MLP neurons of a small language model. Each row is named by its layer, matrix (down: output weights) and neuron, and shows model dimensions 0-127. Each number is 500 + 50 x the weight over its row's rms, rounded and kept within 0 to 999. Numbers have three digits each.
A block is one neuron, or neurons of one layer that tend to fire together. After each block is what it responds to, as a language model described it from the Wikipedia text at the highest values.

L3.down66:573451454424496474488552628385517475508583569417519479548630466547456513501457516403463507466440565430540516561537530531443537507480523546497531547530514479623392548532512608438426502516547518491469447551460473515547493542552527479429480540480375539620495440579519497432376520587472480520453463533481441506495529577578478523500547558474398468556519512618496546462473497489501420479496
L3.down148:599508485425511531513522468434453445572554461498496557456533486506499537534498468478482476506574445487415504528512534439464480505515462568475542538501600443495464516509520365576485583452519452539470512589418524599616489482484522546446535519387450542522498545465472438546553455375469559486429519492524455453450558563520433413420569588522480544439532545537590486460514529455417588485439
L3.down312:444440520489487543460453396433433516555479460514525547572599566480477420468466470416481554445517488450574454610514479513437498516515515509421569500436463424550455571531516581521551499457472462457519459428458500485507599506534443470481575498599522515632586568501516544518445473495511556513446467537523528501416521445500484592530415500499572439513514528497536513420475427454485465547521
L3.down473:422483608514531495473527546490494578466574476502501515446453496410499517477578508539510482488537490534504499515545469490531493427562446461457538479558486434489458463545552478468573525515441456524465480423481484427490437461584566370447480457485470469542506449475482473539518440512466414591464469453494454463513514452560460571499444486499531568497536422545512523579537507682553432392487
Short single-consonant or one- or two-letter word pieces inside split proper names and rare words, mostly in names (Cha-t-urvedi, Mat-s-ushita, Ru-t-gers), sometimes common words (fa-c-ulty).

L4.down22:494478406502563650455514432478377637420438434507523511560538517499537496538490543527504531495506451468474571535518494478484513452511529468538541473497573449481408518552518536448528496447480463467499485528474414383573466583548449453481492444465534518518539381471428482454520487488432492560479572486462495462493462510501474513520571539503485454591508504489569511585544475603525407522464
L4.down64:382479483524515450466604514533457488578513541501451443515474602524511525522510537485566433520546457495475448463447596428426479551532538583584481541507414475435560418455483541565475517395487459424478444459547497512456537423436427510507423476531408490530447490516536510477464516453485467544577574494565578543515453484500583510564495536607552500469509510580438489401523523537555498527514
L4.down168:557589460498485549447515542484498516502515411505418514458485652473563508460508508536500455545551592468492478491530507496482543544522517531407452492403633459489476542458513474554494445486397427532485457496513505471575579506443477553473568567456472512415412435551491460546539537505445554507476463541579489414474533501533524472542538530516509537467550455544557499497537472552447556497477
L4.down274:543559487496489468391449494466451407536483584512567483467558490547442571500505384428469438461486464549519551450601507550539480552525509478475492517478533512497425493631448461663451521407532516460496447475422508530447481525483569516533442527476570398580544455488432509473504459472534442391481605500568422385405508539453470512469545480517568430516475424450437464534433474525458471554522
L4.down333:541477489545516501492502478446542540553438466482513495401415422473523473513610339468548503559498479412502553603507446461451537577518472607474400542522556510558516511505491504547412539550603487486518557504543520594367519591571534495464479505448440503464503591543445542477596468532546494435554414450536446482463413537503496469477435457405460435520417589485551437508447555606527529440486
L4.down523:548473516402525470545447461403560486499568462523483574457492457650527449608552578504487447483474524489506472588488555531572497471489473591478523554530605459557457476575519485488461494466507475457477507557567511473618540533439556521532503497509458526586542539515474491513423435500465425409443594470473446509543548498531444429466513552520532526477456557458495448489488463483414474477434
L4.down535:513454423440453511517486513556488525477495500402490471459506504521445498471453450559509556483547456514477550559497387509571503565453539566471498532525450508522445507540525496442487465488481540526508478483423581536484452515511509512488426561490531490558540507552466502479503506580565516685557574424550397574441489474500460487503505544448457540529584540478627479430503444506425484572544
L4.down573:468460496509506476546550514470427534514478556528517450451454549449445567575531424530491571436520611481392431472451543500514473393545532478538527433481638444462418506472439412492569496471466485482496530470407475580446504461444523543570599507471476456556466492543578408527468559556440525539455594510540496487490608479516510376439544512550436435544478468457495482485478428445378512398563
L4.down597:490523499456464514504484511495436561523458469579588541612441559508518586488525515518561574502464543344445503542452458405422530497387507413407501478536605520465508481532490477458543549454522416511488612593430542494532445539509495461518572537517490474519423501499503362474544546488595524542494557561485496472472505456413491469500460476520533411549424535517498502596555460570432494514531
L4.down602:467588429472509452545408503536518512536481527493528471519453499486468492485534436460542582463529534499352455428518471460438506496455479473509502542509545518497488536534443558538489397559527543500505506519505420547553444506454452472497501531534497491424548471526445425521516530557485505575576467528563486462400571457492501501541499601440526548541566535450416527501490481524547507510572
L4.down662:485470485541464449481478588519531552514437413524451409359422526542551527540484475428461578471552515468518513510510478486503435407510510417566537505498479469501526507461542502571482468468537489484593447404550513525543559503520537485408513422472514442479555505559525464545482541510503516469428519498510517491480486439495388492471529471517407514492486504527557515462473487520575435465540
L4.down682:510516491508433452542439495545413429496503461475458510485473513430475558477525510507565413555459520491566426593552584597404445468513486657442503428552564460564468543456528454439481433508450564541472556501474484537498514505420421472454558513417558526515458499482471504567410512533574519465506553573440429471470407486417546497439421540564415441443546563561539470391485504520476462414483
L4.down892:504437598490437489489507456560533487539528450414568472571501520446536448507537501424484476458475577537448562506456545524519445472469491502547521570425466487451518441535532577505589541499511554463492485518429482441507531480515530516584486436549534470587470569530494582484549502545471483532413473519555416476540567534504529456468456487466571460435468559408477562438436431466471486452553
L4.down907:619530421456446447547530490510533500457485603480503484469600535523465503522544470540491485525456545448550466486451543469463632440475510391439469525560452609460472473438491468434560498530476446378554508557530474434513546516495536543500532495478489572417531457447568523512525542477525486466631508526534411581540517597509485495504452566509599514540470445467496571430571474422573551533444
L4.down922:506485468407432520456526459491535541484596620504527533561567510488555552467474522531561540558522439541512387468615439535536424498546426482443508487551482485532472503476572567586530467535504433499509501501414476548477491520483471593483523454355513452510415525491419521598447512509468508525423422545496502503590471382527437571491521538470560439433532539588440529526397558576453503526552
L4.down967:456544563504478407503524477498628482577507399523526429576513429509572494508452456634457529532557587570577464505472524442479488533434478537558569455498417423509517538480590511560479617485588455623439451420602560438489443488582450507436485441533547522417379541552555458513525506481447507471529453549504434469491547488567485492444469485518535506521564363495450578523563451462513515523558
Short consonant fragments in the middle of a word that was split after its opening syllable, often foreign names or words, e.g. da-r-n, Có-rd-oba, Séba-st-ien, fra-n-çaise.

L2.down510:566446515528527470518566484513565507474527422573464469524497461520493518438481526524428453530500469462486541493474581450492464394462516512597511546388619473457510564476494477462526605458565522544528523579542516465487408498456529467450461567389480505480460395499499557550473528545550416482482511507573536455437551437483558612508519418491440493493573571498565545542505420493441497574405
Articles, "as", superlatives and ordinal suffixes that begin a role or rank after "was", "as" or "the", such as "ranked him as a", "the last", "38th season".

L4.down3:467522498554546546528528537615460472457524560479411471500552424412515526484538455419569482415526424522511507507569492606503499511595518502531462464451561420486464535473510520539441476417489507454541459505495515472480394519452524460547522429479453532547492446481495601463485547534503480407572512473552565575534436382424576453446567470546425437513433541455461460531565528571479481471570
L4.down150:523567535493382456448495598534514554526555467463496508562516564636526447540499509457491507546509547560491425493561445398453562564528520510463480508454525443534503417456454533570510497473597518469428485466392482412493450441543513479534494522459624499455620489505472333470569439496573519552607523495519559538467599508509513429472383520500533531443497494463440505533439496528425480490516
L4.down195:460505528513449467502466485511525467502510520474513470549520519542439456417588468484487506458459531464495583542519468489485494558566512531518501475549572531476538525418494596460527529491522559471456561516532493480473455503428504558491514441466395439408509441609523344511486584389562417385531511534404531453480379583503443578561437456453494434554500481500517485567436528480540474556503
L4.down229:522363509534551496597501508516551494466503472465572498497465445496499452515601531392540503476593508533511575551532470426480486551528622540452498492528508472442480565564531483428550496490473487401524594520478563425472444574546447486510493540457550490567440518533512484548530548510437491562415530435453522518600514407400511485454570471637445487489591526492404468491432537485516476489518
L4.down352:485471529504444561486468495552509523479482507529514540590501435434478589395490500694439529521510652565472567463451475532468528421543593489472513424473562491475517486473470472514449531432400559570497433464474479533468567522495487473460492450525509515597517449481400456535487526445525537672576550538432467471492400486551514456576497626410557493512536525508435455505527493465426447493568
L4.down524:450546568531550441465451505453518462439494516407565518441537521501505504466540499442498558548521516499537606432548463374562485431536480438488444481468429473478471489499379398577460528543530512552575502504527444447538566576511463516493597461494566479545497481476555493470501436526563558409387609480505513561400440479493499553526543515495601435487530587517558493460432516468491415495545
L4.down570:583570519575572489427442522481492501460502447499592520506568486495515533480493611470549432491441452512550476435393393466511549459594554414465558515565449345476578555462415529580463506575633446425450538534455540542465469484468476556497446494570523574486550547453468596514533482531569621481476486493387527527524463452495527546523594436450536513495501428512524497436386476530495487556463
L4.down625:435512579474509502390501536489517512491502445475582525545449459503415501558392495579535530545532506658495454533470450408477539433526489568432468488476449472341559465526498534391524403516460509389578463499429537590522477501484519496467523588566543504482487549580558449514606474549540510573521514571484518553536514446555449484593461530417537539481466459508447460502488461533553539444489
L4.down686:572543540500566440531600428602428501462465485476460550434558487528596532499474498556553483422503452473537548466551573594511486496499474547516467580503492486503461432490538499548510567398447368659519592545565488500445490532507537520503438537536437552439463484488474475466484516458489466436382438514494547428561480562551507505401452452551525467473468481479442474378472457583553466505518
L4.down700:448515488464431370441473453573516483517528462408544557550505472439451445462563490465509591430473553491495449473445506470473571489592502496546464495441485570555520473434506486487498522506470491517515456437554560592506458493483508472521477469593436530442506553474435484426536493430505493475572564627412441535456533498424529519526475557477449513456440474412452511437447484531552572529454
L4.down739:512426514491542534527505507471466528415534561496454610490440552522596547501501460446550385509558534534540418402545536449457479457394454476466547538472565456536471418454479379477587544482394565531548489564509527442526535487561398507529538413487575580564514510438504450456498477504583480548537563461545492555495565608412528422580450359546520537516551513586469524481488550570514478567551
L4.down808:517522557522590548398474514558530503507530596533448553491539492490564464463539578518474416466504400444535540490595508540481595417544452481500541605445491436577544473433473512431534505527540466575485476460420413471447537510511489421530494466536499492452510573428589460514471498507461432569570485528474512504524496469464532432475479474550558570639540559503406462451633561532567505397504
L4.down930:585587502531465398485524554491533545484569429473404511524515540458533510539452505455510501501488434514425437514503520558467508505534486498466544525492451401579533498483561463428511463493524517411463571499460464546477563483492498503552335520455535544473520492536525461531557586539474474509532521618565529461580536417598527460447413470527545442546451472541486492526526498557533529560458
L4.down971:585488576490388553563551507496501468578505434513479513480494409520469530506474471500441441490437534425570441426514438494526464368532457458511558393452491495454518436529462542521523525548444468532463503499472582453540560510462507544524465452482458492545521490503527639496524528584557480463611523488532454526520468481417625447471542472573466532480599515407410590484529500534494506457459
L4.down977:563467509535482446552485509392450437575475565499590456529465391456523475487463440414533494476513488517588436557513478411448473519594528557565473539485526508482513627469502561562528487476573442475475486455550553580456505479475532530473593504497550449505442499484404581496412439463469486513461514503490566437474474550467560596499514597557574466445627470551522516449395567475481515457496
L4.down986:456566417484435452515500529506522547476526486520527535541542523466459414550471539508484535525543466556515552513468601470496519551586520365489438547484518482441513516457526542478518554529422565426492489481482475613599438466496420444502481466480433444535450577508513512480577503406496573528429447520572472511387502470475578537456512554491560530457489439408414590509451517498440450523547
The short function words "as" and "an" (occasionally "a"), mostly after a comma or verb: ", as well as", "served as", "led an".

L3.down184:477513461543453507463374565516537444507568498538491605491463522495414478486471529574516579450482431559496531522518551450555568502504534527485545539502380410545500445523440476413445579567428485609482471451456491446564609553488435458495555483446500523458448536521453433500455519581463451506461479549467445512485507561424568444487473454420447535519498491568528456480478494465417553568516
L3.down404:548577501499485529435503580490478467495571454526539465507540559458504572455468521463520480534510443524510608597426433485482554519535604477518517493515527502445467520446563509487498481442503470516471587390498493511469526598519368546479492503442488517375471546444539401505511596474412524511573525637563513518587538537515510416504547598453484473576461563458393485408545541468433571350363
L3.down407:390441458589431408551551599623456499472551510568557412534538555527451557414549444429409492511528477452525497542484566383488514493504534373503477506536492461531498468502438438455535564473541464551501490473529423487519459451525515515462559433514577473576572518481470505478427508573513492481512489492429535539592379508495373473445487416519535494519601496414492541467566536608446402443522
L3.down755:565472448567505534537527450597475481427495505476465523558521491480497531442495527400460504495514627574428520525498496465460602469495431425426439466538544522412552561471485419535536484532410444429502504521558501505459398488498500545538432469536483543516540506460525537555500498542474423421518559475477543606540413440475455468462608489557455469571547600446509527521528503551444471477382
Articles and linkers like an, a, as, to right after was/is/as, strongest at "X (dates) was an English…" biography openings, predicting a noun phrase.

L2.down100:562509557481533483451469454470496515541604462386509526491440604516647486528575586340544653539599435495467513524508538532380431502498502509524444500543392500429432385561568578491545544543556561447465499458480452507501591577642470465440514465557492459524477476487426459517535537448554520546483500565472458528505556474536491484392531483474519505436491453484572467520507487442554512437487
Short letter pieces inside words that the tokenizer splits oddly, often names or foreign words, such as k-il-ometres, go-r-ges, Kas-h-gar, Sy-l-vie.